config.yaml
num_hidden_layers: 12
hidden_size: 320
num_attention_heads: 5
num_key_value_heads: 5
head_dim: 64
intermediate_size: 832
vocab_size: 8192
hidden_act: "swiglu"
norm: "rmsnorm"
norm_place: "pre"
norm_eps: 1e-06
positions: "rope"
rope_theta: 10000.0
rope_fraction: 1.0
qk_norm: false
attn_scale: 0.125
bias: "none"
tie_word_embeddings: false
parallel_block: true
init: "normal"
init_std_qkv: 0.0153
init_std_o: 0.0153
init_std_up: 0.0153
init_std_down: 0.0
optimizer: "muon_variant"
learning_rate: 0.0141
lr_mult_o: 1.5
lr_mult_down: 2.0
beta1: 0.93
lr_head: 0.0104
max_grad_norm: 1.0
warmup_steps: 200
schedule: "cos"
final_lr_fraction: 0.0
batch_tokens: 131072
max_seq_len: 768
doc_mask: true
z_loss: 0.0001
train_tokens: 902600000
max_steps: 6887
dataset: "wikipedia_en"
MLP neurons of a small language model. Each row is named by its layer, matrix (gate and up: input weights) and neuron, and shows model dimensions 32-159. Each number is 128 + 32 x the weight over its row's rms, rounded and kept within 0 to 255. Numbers have three digits each. A neuron's up and down rows have the sign that makes its largest values positive.
A block is one neuron, or neurons of one layer that tend to fire together. Before each block is what it responds to, as a language model described it from the Wikipedia text at the highest values.

Responds to: Coordinators before a shared complement
L9.gate704:076152083140166142075153113158156154120113159156112135072107101109132113102104123132067106158090112063075145026179136097139103119157142087083114166186124156138164110215145147121096111102091109141088170121128167086203123138140129109130144150151198122096157147143101097137103109073122212144114102092125110166122133097187115105143116085156138059128136075141075121126156177160154128128125
L9.up704:148088097160163150142139105091142085098098099093155111048133157092156126135091128165081048158146143136145096110041177075123144119135147152137091140149143154133103083147134102097060092184144105130104110156135108119190058170137136134104128092103144114171157136145172127131144155124142210152095129115206124156131132145127105084096173146139147128143116136139082168159098119143154156141101

Responds to: Word-completing suffix pieces
L5.gate49:120124078147077105188142138112069125076098111082092163155148111095157092099086095126171130147153144057086143099138084135126142115136163087133159133155137154108166146150165155132118130073118123097155145167144109149085086132120173135083167131114114127113092187134128144109159107120133125117157119117123173111172138163116203089068207060171196124093122159088072122152096096113107149085152
L5.up49:132105130133150142111181180145062144109148167124161164137134139175088097089156133132102158143123118163120158184129186119190119132168096094140093088098099068126136098173119132100100144071164200163140098116188149062126170116153169073151196067130171124149142115188084098162110148117137107140168130148121107127130163139075162093105136162104136119135095102109146112126102173141104159106126
L5.gate231:133137139077143144144074190187100160108183147098134139124122072099141086178133166175140134131124132161125167066094135078157098139136128062125141121160089177127160150091120075118098109133136095111158102162105145101138138139103140104054157116185108153091136127097107081116139103187098103142125150173164152161062070127125163123133151107112114159196077167151137145179149100142112102109167
L5.up231:185122114126196132137105142099148158115196177125117138151160157130180102148115125165126038147178161169148141074074140097122127141138134160076124145066125206103139131100081124112078158093125119089146139064159162134125137114151181118121080182113125168202143177137178163097139102196096109082150082138102163181080097113065173162115106173099122098150138152118111150132136152161092114113129
L5.gate452:144088084133104179093138077137178130074147135169135143134119121084108097134096145108156123152121123140116150120039177112176175082140078134104146165084122070160130103173129089153137153076068144062152171107156147197113163133108112067178131160112133154123134130116170137080127177090129111168112176098110091125132115128106101125148151129117120136138148135153123164109134075117137129108128
L5.up452:159126141154128178102059170095202112140123130162104098117116115115122155164228138116161143131077125114089086081076042092148087125114089167141119131104115146127075121107152134177173130118126074115113099105166198103058164088110101115089127126146167122163140159123133133109091135159091100159088180175163122148086118124064104144108107173100165175124180140136158110081082124165195149144089
L5.gate458:170068123096140090163181118111092162148137111091081126119114090090128072094083104116148128132138116113106107113144121093180119156182138103102104131063101091161138107092127093038144129096125092080186127132137186137173126207107078081123114094141141107158147155130115143131189092206135160121113123140123145095085107129153079094131102159155188101145080133139128153216129168118134135138102
L5.up458:155108116096144122139125145124154115116141118109121096089132056088158129088126126140135169120117186160161194132121107055182113180173181167141123126112053092145192156113083110113155116044080116155186122108148177171108051152132136093161091160158101106137153111127143140107203102194127130125106140151205122168152125039114060121133124140141167127173119101120150162165115174055069132125137
L5.gate500:126090125123104148163125103126137079059130146157080080153094068141150095090127135122142112070121109140135149124123138107140119213150163138060124114099100140161197135121120185110013095125077146130151140094094120134168158122106109140082063194162122098137118110131067120115115168139161125078166135093178132188068097133171146101124145125162147159100117136138139174130108078131132081158099
L5.up500:131026177171119062136145128078056116110119125121121134155111085117065054095070111031146128075148194082110186150081103122121186118065052157120157119157189160157146128143185142179102131146121152114103143134158121149111140179130088132113126083126119102110113151122122164132142096139098095127125101114085126131113097104122107161131072170144136100197063158111060114130141132149117099126077
L5.gate648:145070153142166151145120182125146169144154147155109145118179104080103075188096170067170105162132144126131198107135125077145150157176169124090124152130109109079181157164103110115111149124063104110117125193130156098171117173078145024129137123169155167140137164117101134137164195162117133105095151078205095103137112089110204151184147098122130098095123113100178125143090161123137109102110
L5.up648:211160092124118104130134131122123115096146116086134139091142146139143087103177154111164154151151136081123084146094115109166116101183128097140113146096142131085150143112077133133127148132109155112134127137083121152088165099168127071058110108089069082115153159127104098142130129083171176110094127138132118140122115135092128183089176148149137159124113150187073129212134162137085119135065
L5.gate739:079164148155157121096169115061165107073163083157168157107129128108132096165119122146144144107084149102100123126152123119065120128158146110087198079138098150127104146085124140117100159131083130083149136087119102170127060108087104139149064084175162099162134109137103130136083164102112091136167143125115054151099184093066158148092185141130140095070064143123151095106094185171117086084167
L5.up739:150121136109148110151140086100135130084158155156121120218089121136116116128075140092034101088164135064207120053103118200130153134185123088148105120142130119189163100143115127151109112144132136111169089091146151179183176120107156141128067103165181099161165124089147145109132102226160104121154092155162130119113094124184181142169145187107101114143126102166087084090110134141164152096141
L5.gate792:163147124154140073059130138088141125124131181144111104088126164153159076092154167124128140224129119172094089118119094123137102152135121142112094146171130130080107160128155149114129108077146095129152059099150141104166134128136104114090195096156169109127136170146177115114126128089233121087099152216150085156114128111089128077145157114127133173044101152133122103066108200111155138112143
L5.up792:123151159145115130204079095125130164122121095173170110110103132105146128151154145103055149162064133113145135082101093068119129115181146140135159147091105117126143163142053199070102135130126170097169154174113120084134104072163085177151118186133154188135155107107139176063088126116088140149079091109099122151111106168113156123098167167122028129200071102134137121123132139065135119098134

Responds to: Abbreviation periods and initials
L5.gate64:137196172100036161141101136141127105128140152066152182137139102114117131087080131139106164067099170129087064132102149089107159103123164115128130063115121109113201124173161076138079149079125141060125128090129115119110156171111180119099163111103163162171079099132125184095100127188138093184096077138111132153069109156131158069055141128131184099154110140126097173165145107183085112111108
L5.up64:120111079104085090166122091183114133103131134117058150156137143095126156175111173111144115046148125154105111181127150100088144133112168121171149113117044155158194141121147138106115198122092087183098172171101099145173117158071134161052171171138153158084171087139104094077141162127103118156106139120129122114081065136127132147121098101105162131130123094094062107107162094144082133122101
L5.gate110:142153131152102097126140140123122149124109140126090146120094137052161146131136096122162109112184138177137127131137100084097106158128101136121159141138079156097153215144152149083116162123155175122197104117077159135175169101123191086141105189115068139160125097186173138223162131150111053145107065124125193120113147138093097131134181106145137148104092171077114124153126094082129134087126
L5.up110:134089095068079082110166178145121110115144049089153142129158082109089139104102086079114151129164102149145094160169167123104108092196147094106159156129143155103135186131181143109137133154094120106190112104129143110102133155134147096134115111156161120139090168111138052148162155148124098152136121100130203184109084125102170022116132122104097121174144161089140149119159141139169112111184
L5.gate282:117097100142124112099102088104169155130158121069119110095148066146132063132066074094109124109106115158131119184080165126125167093138129036160133170175106116094126080154146086153088128096134127125163134084149127149124153142140213063088172184052105108138165161104148098121103168127140150107123097098114140146109085137108146130108163157090112149114066081095162151144116156115099145123084
L5.up282:170150112156080087088181087159136101183159069107155164101166200111115121098163131159136096111123138128140131126126169201151114116133142124135112088132126138108141109161164115118197137136165132140151122140132207119105062090117154149099131133103115155154154119074088147145092170145152146126038155133125120124142133137123109146145117093129057145115149085138169103176127139091139128144122
L5.gate292:155150176149145157135159131144137064162121129153105125112143179086161115142161095064117107136144150159123127132130119121130123182107122101094123126116129178172126140125127071041098155189129083122061174176148157125144114185151102126092173100124117147111087135089120116069109122133146123151065077157184178147149128150100134108076104101111145119039080109176108106160105101113139136110146
L5.up292:124113087141140140105097112120160170119140193159118150142138098141119149137119150123103152158105087098079088162107063120156130120079130099084097141153105121107196145147066094144088104135126158105074138130157124156102142105140144153086135163132117117153145085178116129146113108130084114214154132096166115129075142118076119084125096206097101167115152115145120111081187168182156124077110
L5.gate397:102158139205118127140143098145037078096095119210116101126141090088109137189122200119128158124123079129140147161109125135158170099134167142126101125124075101131140175131162170123072053125069108141143089085100082126107138149154176111104099123136110124143113100147203104103164120106134181167122131125106077152116092151212117128117095165087110125130163115124139100134141147135091135193160
L5.up397:198137133089113205170117092099100116123134144102099108115137090113111159093171227166126143076129156097120098127111114106071094137123153102174115132114128121159114168158097131110049099152020122118088163109187125137112102160119135116117122077205058202146131123097130032162153161197146106208144149134113131151153155122190122163083166104070153091180138158119124149095119151143126159125118
L5.gate642:103098148136130092109147144142158174149134110159188154129135130154162148094130079097100049130165161119143117105095112107128165120161107128149078113140170175126148181161150158121116088136120150143144126122132143029150134064089147101138174084093143107116069183095209075140138166165052103152149088160149089104171160174157143146113145130067160052181093173155114124160153175174114091096165
L5.up642:096165188098134179142127126055117099142093141120170105103136157133149105141137101155131107087184091153120083112097113149058113074157113123182182113078087112164138164125070140153157199124125118100124125135102165148137106092225170121160152095120141130104142168130115155176112099141109150097119182110153136143141113113105066161091089133139162101157173165175110141103111142129107157159115
L5.gate657:101133153123120130140156119086102167131116152156043166204127109131068102181140121138115123069091097110122128095148093191141186150064120158097149104126131149126170139137048168104069107122104107194109142149140056170090181138173137171159129209099107184132104110114135167051150131141136117116117116082168143119107083096164120075140142093086149117109087125135120141145112222143062115108171
L5.up657:115133045149073077132138124109129154155151161131057166123133107151124157093134137046110109119120131094102123107104132177129095170177094163165132128148101144133119114109127178154142140141112128167148119163127106135121132192168113162120079148131124146082119132171163167132105112132130171210116158204184096134110105123139182138100088113085169103093102093162144135114137125108150156211080
L5.gate794:135172129144100075163094195145123083104115075122144140145114101173177146164124124115109133132108146115110115139143109123165097096098161105101105131080091156155145162098132165139183118100104124100094088100139146173147136148115106113160142086137105187106109099084156100133107123153103153144202113076113142221105095161116092094144105121158132074096175092102141137149113104135101094205112
L5.up794:118145077112089174166098103173088127130097090151053163120171098066118157126091132108047120157177110115142148163162105137146137149158137145107087158078159176076132184138110115126121140115166169148109103107086129083151144155177164106148101097093178136129131097112115166116148102132120171132178162110106122137221066114136147148160131092194169111114132091128102174182056110169120183124181

Responds to: Evaluative adjective endings
L9.gate416:180116169145161198158158123149117192107132171138134166119104153145141166104096119111104118119145122163044150160193115138214162109139138122095132129118147159140048139100110149111165084065123053163087136125147172117107102135146137145075138157117070046081096184134127161113198119182148109077138152129141120083172102102156117155168172142099148134134136078151102106124068134140130113096129
L9.up416:177124125145171088082178092200139130063175093083149127092150095152144138169189125130097122141107132051108119116090104170147190131167081130159180112125140083147148113082096113134138145134114133120156159136167135145112092083128177090082093137096110118188124121084132145139163164117090149119150184133095099173161172180128145147117097117100143079082103111125087151167140119114179143105125

Responds to: Predicate adjectives and participles
L8.gate23:164134126088106132087138096144128135132097131125058100106229060123157184159166145131159150087140172109155129139078124117163128094154107159203171101131117125139152097083141095091213111092126176115140161162193092138160119094092091150076161115162136125086136107126108166127135090107171156113123109165163122086097090132079175072119120132162069084143155138139139118176160109109142120141158
L8.up23:174134126088157084150163130097093077167086125115151134120159168182139063140115101100107149130112155105112140109152165152099156110062112133127157101126128132118171074135135118149149096130116057110112119147131116065106145104115173147093140109125127098163138144117140119120158107103145107078088134124135148106139135183140151078139105112114129182107095141144101113142125145127091120175133
L8.gate65:084092144133123118131127060112156172106112186158143120107137148176110166112121175090125133140106173133107145107169116102112121124147116094147174092185140147143118082147189108087112130090096135163113121095101154158204180104152123164185109164124119111159112152086178085163103095180193112143073142175103169149076105138175214146075145165114138132075134177146115153189090157138139140119159
L8.up65:064186175082142115132130123148116134115116092114121091140113148141114115112102195120103096153119174111165116137119068133138092188136126141158102178089076162074117111151114126114124101079095101175162144131164118119152043180153131101091133139114169141145121144129145232131108125157178116166102157165171131119134129125114104113129121132136122140137152115133132156069143108186159121103201
L8.gate179:110117112138134111131128047128112173136160137162086097151093154079138125127175156106098127150192095083131175066136123128163098175149112159137177136099121158103092139113130108132107123111128087132136045145143134141146100115179131156172145117177129092149142081071151087180153103166108211053180146174077107111158134115091199133110169103186191149155138141107080095075158146208120116138122
L8.up179:117130148120155129165111073134143207166155159129137099147094146113201054129178168147130093143110133160166168153084096090157118143188081127148133092059099152125158104112125106146088089158070138126112078145112151120131058157130134173126135124133129145169114090102089131145165112125133141140164102145135138121113170125106201165083119084173155166108076142077146163130128136197108144145105
L8.gate360:094157155112136131098102127093164134128152188085140192140164103129100124103135131115186134111170144157133178122139066118135123175129146102176167181123091121067114137159139182177109166132154115161091143195085070127165124126136134134155187164121101151096144104152190056063077182118122178114124124099148182157105100125105160154121148151080088124150165110148095160094138176145112151155088
L8.up360:119152137111050100099113099168111167116180128099137091136119075101123148124121183137149139093112094129112144100134109110147154134117106118161119129124096129102186127102164112140092122115067118065153196171118081141094123193122117152078101115114120091139191189041103164121165121207101080121112164119108171127116111202140163101079125162086089104172096100194108179106184111133120128132176
L8.gate371:136088126136156139110166086150162102146065143119147136149106084099098107157174178103151097096180133147091115117162139118192108092188123108152142191165105107109132117130131073088135144081117103139166113103201090179155072123146151177088103115161116147111112120113111159139117145161089173152139159128122095194118082105076173092146087172176098102119142118113126157140108129147117086125153
L8.up371:108090098111076134127138079114106133110144191184130167136187060138151104147135132165142126139103151158104159122156165136106169117150132070176081071126087135133128162117112135129169079116192102094139156147177102135099092128175080130139099142098088094134119151075184151127203153134148176135104129044164138122127103145139141147146174105113105107047136096118130103119129117114093136127133
L8.gate444:123139148121115117104121173116089163095116169107127176157088108111134123098142125103121177132111138193152117122173115116153052069166153084172125077114143131135111134096166157124085117121136064113124093130128116069173142177134164134089149082123102101116166162144187162090123100129106080161168092182135134188156137104120160188155071113070088151116166141222142144173138168169131163156122
L8.up444:098165063125197167108100185137134141095064128146127133086113127097077135094127121073118078145153138110135138170080118110115064208142104122131149101109136194141056135153099145087182166170169121132146136124139155219132182089113131139082151116162117077120104103134133122120096148127102163151138132165112042162172188136182107156193082159151126122137156153142105186116050106124134095154117
L8.gate456:133095112098098125150106149151122182150121148129119118156111145141084153104093176089157091147084071152136130098144144119082095142115138150106124077054158100111106132083137115141103150107114135064084117142123080165163201145109068108104143127084068099127178156076126141141183146160123164142070118158096137146155112161087139100067124171092154137146119084142183111161122167130077087105136
L8.up456:066112150120122163126086123154085196129115119125162167156123138133089094137122095112121078130155176123113097102131111195132082128114173123177156092126113108147116100101160077104108130070100126122104092095169095206132149095154106117055148084131128081126116097141130078190180127151141164168094082124158115102118138113118113136141120076143090127114117144094150141171072167136168124157130
L8.gate525:047115095126086103118069153110140093094143153131117111114083138146054086115156122133134123170166153111112173121155094187136167166176145147155159098130085149083118152145133088110106157197132133178101053137118131153143114111161108114178086087062105158169160108061133121200103122149119131140163100121127054120101143058156174120113146110095145157106107144137108112161126145137100142164132
L8.up525:171087161117108054152123173145127130144119165149128116110091123130132128087142115134178133162101176134088153178134181085141124111134189149100112128101116123158107087112109159181129114116200108116137171127136157192123099132145097173172082184136141162174104125122076132104145151086105126215151156144106162111146083120056124103096139085122144059112047167177099179138135070077131132116150

Responds to: Coordinating conjunction in pairs
L5.gate67:180171132115134140151149123151120111144083133125142144110121096132112121140124139118155095139147124121151101098165171114132033052199152108049089119127108115165149121148136088153095127080199145094107122075186123116133122120108201073135173142105156138134104102136093154098179065146093138155142107103143144092131077163107211129124097104182096080080166164176170144182073160142140156137132
L5.up67:121133125196186129128107077159172156133115118110090109086089144158147142150140139090115085210152067135130127068127141171153111050057146110095099144118156097160082103134108135187139130140101102119120166169136152072116111194104115116121095084083123115127133133104159112123135093126104141182053128132098173187134167138142165115192143129102128133105117131098167140151146124122145135151167
L5.gate215:095069158128090099065159108130177091095191108158216147152123072118168117073117161106157153123175133119162136133104126111078107164166094112108138119106158171132089157097169155127147151075119123079148074126097112034113100133057137134100103088104152082125079133179148110118131127082098085122079103098097116077114142144164130126154194077144085113098136172135086110137105139163118140109124
L5.up215:094051206187101058132142240156156118158168171168118201160127062148158122118151123130130158142146086145160197130085112151124138126177127148118076146120151126137070142078145164173098129060066131189140102151146111135137108117137113091118165094097110183170065133137160108138118125125117140168136138137129172127080169128176159122185097099106153118100105166078143150145128107173161076118136
L5.gate236:103164157063070123093083148126135096090102090130048109112104109145118132112144125089086152089144153150131117147126128160133091120127142101147126123121079108161124158082139083148093159057036076094141105151150124182115131090124113148089128100144157148109130144056108098093141166156187139104130136139116173140136124097071119165195146170154148136110130134066076165189078149135123190114159
L5.up236:126168185137192091147089164105181128111164059154087135117155031174085142060165132149142186143164131092116180118138127086121156132132105079116124096137087164128191050050145102187134130105115071155131172164109119184075120150163158091101150108095103160145129168175096110093113164156102137149126133082204123208150190116173111152107119084132137098128166152107108170144151112110053110153062
L5.gate321:067112149154135147166129142133101098140119149163114156175118100098143112108106121134178091074099102095100146107185089152111125090114220155171104103124165180167126129167076094136155140161111163174130157179124133041170189118090107152082165122098164130113145159090139216074150168089145118186112128119140175120125114132104138087167135139124143082158096120175109179182102152144190088143100
L5.up321:158106118138163142165177130136097103115162163045136151105118174153127098111078090157163099112125071166151156128139125119154077136151177122156093114110149127111139123081142133093184060144145139135135124187106131047195138094137118133097170088181118163102127141141099103124133104187170130144188137164091128137183113149127147080114093102112186184111162114148100074157123137121191101162128
L5.gate572:135156119098099089093212149098102073123101112143130131132098122103112133125117102083051091081075192110110133099134100108080106092123168150094061109210103138198153167152121097142109158087134160098104106115115148153143116123122152123134104160152093093098058127142141116069124114113124106101107106135099079059071152102154152139179125146139170067145168201083112179112065128190142172121140
L5.up572:093132156156149129130101137097152096140135152125175127162160074131114107056140117139101139080147175133151138073120158134128125150139138114116172128191129144146123129139144173128151131164131021170135155142135131124134147099131163126076156072085108127120131115122062171133090122119139152121090079073143137137129165141088041108132123102074193071139144104145141126145108170059138144100149
L5.gate729:115110183173147185104125163067133142101073143193113122096112123086122105111154090094045082117148157104149119078139100101054145136092092104149110136158172098116145137106145082129084099145140149071116137179154115229105132151131153144051167143127136088088139127088124153121091130078123093119115102109153118201207163139164122116100119087100126129125126126135140075108165149095139113168138
L5.up729:122161175137144156162157179123125168049140151163140145109085178101184144114109141149129106135119122162127136156054136154090071089172103057094099172182125167134141131124101117144121084161130183089077161119116184133084145124202157073059139174138146049067124146164089128106068109117100118164153130110147093171187122115133057069144148095114135085119121189083116118192174109123129116138130
L5.gate761:116139143117112086087207165059134160141080136116116161125178104173156119122154139051167130128196099183095156087122131110139083153151213118104102150177135195150063189076094104104136104138110051120145096153114181129100135164106172126144199082152143104134098150151078114081125110110158138119135132141161145156070146122141074201180176131091163087094151118112143198118180043144160105117128
L5.up761:129142177135143096064099109191207126049079087173108141121112146136166175098126101082138162168151145139167148100193088128163084101135173087125146136139087139134108148176129132077073166108122194155081110093084167064107137117173065156155167141131147150176148144098094113106109097105125131092088132099116108150188163105073168161168151163051148136141138139118152094168136155079101132154119
L5.gate774:185164148102119116140126143204104108114087122098185151073107118111077143086134117121101090091105135127118123142149103075124088138146140158103136103111140151185132085140131127097122152151151082080169080187100124160167144173189063162115133118122127140113080123124155130104048130140153128110162135104102125071153161107135148133206124157115140161110038130119093189178174100097160092152182
L5.up774:193128147092100157171123144151117143141142118102181163128088167072005148143079154113134126096140127070175117121125178098132145157141160147166185105098094117058157119106132147136173156115113090130143087161107096157124170149194079183083119088131156147142087130164112141170134117111073133128178165143084108083127123091139133121196129140133053135083145163148106156110154101166138103120184

Responds to: Coordinating conjunction in lists
L8.gate12:064088179144118168096145121155126120127193120167116184151118115149139111108116144166106090129095112108143156110123106138105076135101096090123058121159148140088154101171128092190179176147131109084113130130149122097077099133103100110159097134138135176177095149135085161177147125154117153137109093154119081133070060077142159129076070145173155150085124177154146138151197141164118097161123
L8.up12:120174181112108176116105115076147121135154139117093127085102163134152046110132085195150152125109147122148082100152139163130159151040078120139104150122177169075144168140134100143100116140091157119187094110104075113102137108156123121093095114060094122063102086098110127108064101107121121126182139107094091126076138131107148095110094153157127088129150164129144134097157102139088106134197
L8.gate121:126078163090126159100125130185163123167161104122139105142136156134084076115152089092107021122156100062151116099106130124114112171127095054067083079149066131134147146133170112150152144104123156123143058160089165171122103179129117145141163095158193132134163119130068134131116121067131148131111142151097112153108139100078118115148114142124118127113127155144128159135214156128080111094138
L8.up121:151104126164154127130145094122148114172138140109150125143113112082158109106115121063122091094115111096139157122100099139159088085127065112108150174171096172146164095182101095099130118061116134126135144113087084105106140132146155086148111127098137112172172171127176129087189110117131108115123121152107159118110157164212152142087124162179179143120094195100115108150154207086094165134093
L8.gate211:147095194132080134161130153144120092138132155141149182147197152141167073132179105121176158170102103206136117114136093105090141177146156113098089131111087138158093115140136155142041141108151110121072092105089137150102068139199069155202116112113205175149062175153121146138077123082140148119115152119131101078091178144098122130128138113118067080078137180132112175130119111128119105102175
L8.up211:089066112109162118113148127140145077193140115117126116167171167131136175174135112158116127105127119149136114149101106086092130121082147149102152139147068134174109182186119109162094120190096123141141117178166144165125117086124156154156133131083125148125078112139171112143112178080086168084116080068117128145088181114100096125175172161103134150125088093132123122140114135154126121116069
L8.gate225:116090163129164132086159121123142091140115088121148141084098165106114083117156161175120103137118113117080123128134188154135091091048103112143119128118139106059076113133173098131122116089101115102148088177160151132143085116154183176130108105098167134122147079155125154091108140098094163133063075159128081089086104084127182130133157145113138066127151133149136087169147160072135106120168
L8.up225:133131139091167157126102139127109130115076112152151138074159127100142131137135149170140054121110161139065120100099128122203128119120125107111078194087173158055110166172121125138106151157117129155164133142116118132123086131135135174170183133112138162104121124107120135132123086124119100187088109143172145134068116138079127135116130166072118026177173126110124166141127154099163102144144
L8.gate319:140158186091094105160117161073142162155114082171097136132152128137066107159111165134186095107143094192075050115123117113137165088140159100106089140119125155141185123114150104097093103134140115109161161163103141121097132095129117162125095118076176152137148127117152128143141150134137201142146090135174134176081136059129106110152183136078130156121093115152122118162019147181074043152158
L8.up319:141114152054166199074151133090110127119128135194131148084128124108112127114138125102183147120110107120149155053145143092089131143155119165141123122131096130131134145110070112132141152173181139146094163115133129177194132070127123114119121100117169102157143137066071114077096164139115186172125158079149107100114098053160070125076134205119091099140127132127085129127107135102136100115068
L8.gate493:148088131158139177132114148135195159146109134147167108131113182126094171094129161126144078161127098173118110123141120089110152100041069157156086142142120141126107158100174119086146122092136160149099079127132161100136085120137148090128185105139108237138124129159088101158123125177146142165066100135136108140106115097175132146081102090146158149152139124116093168116205152095164127079163
L8.up493:134071137112087155149081135130086167150134118168093107128185170143180098088086108096179089137106113150145102151168125126138120170122134128117106141119130169097088096132127146086152184106091154091173140117147092104092125124128077095143131116187123062114069150128077127101180131163128132213100179156115103146070094107123109073112125103142119101112132167155140152125115123142141053088130
L8.gate665:098137126157202127137129118093100185130122142127150099117090123084129134148125105125156119159088108099120113107128101127125173121156135157137115098112116126133130196139077162074097085113112127109126109135100104103141060073143160086174154139149132130093102106141028079104141176135142179153173146123074135096150143080133154082090134140160096146133147128159142131166189159134105142125168
L8.up665:125118118106072119122125152072139125133115135167121163147109115139127087181095078170180080157163128158091126128139101101131131096071045152084120151145177103164117091094135095138079175134079171083103097067145094136113122123060144149122145074132122169052146157109113140152167121178066127139114143153172094138129104173083111096101135139127106102089127215114147091136032110126110074149150
L8.gate803:119130118146113179123136123116119135091214101129069101162115145129132119093075156103146193150133185058169097094175137061115125140143183176101156152101098138138166123105114065127096181129122084091180135104117150090148168123149149117130117094061065111127123139082074189118127151153155150108128154143209136150140170136191113120113108134153196167130133139149102130196180168086121133158158
L8.up803:127095141162105114135135104139141137159141208123089115042094117120165134059112152139226111103058178067135156128096115119163093131150116127093104112162092122171140089086129138153130092135155126142162126129064145124153135125144127170150089139100137114169102238148179115143189135163150188089156103109175139129095146084120104104119173162106153143139111125117106163166131119149200125081174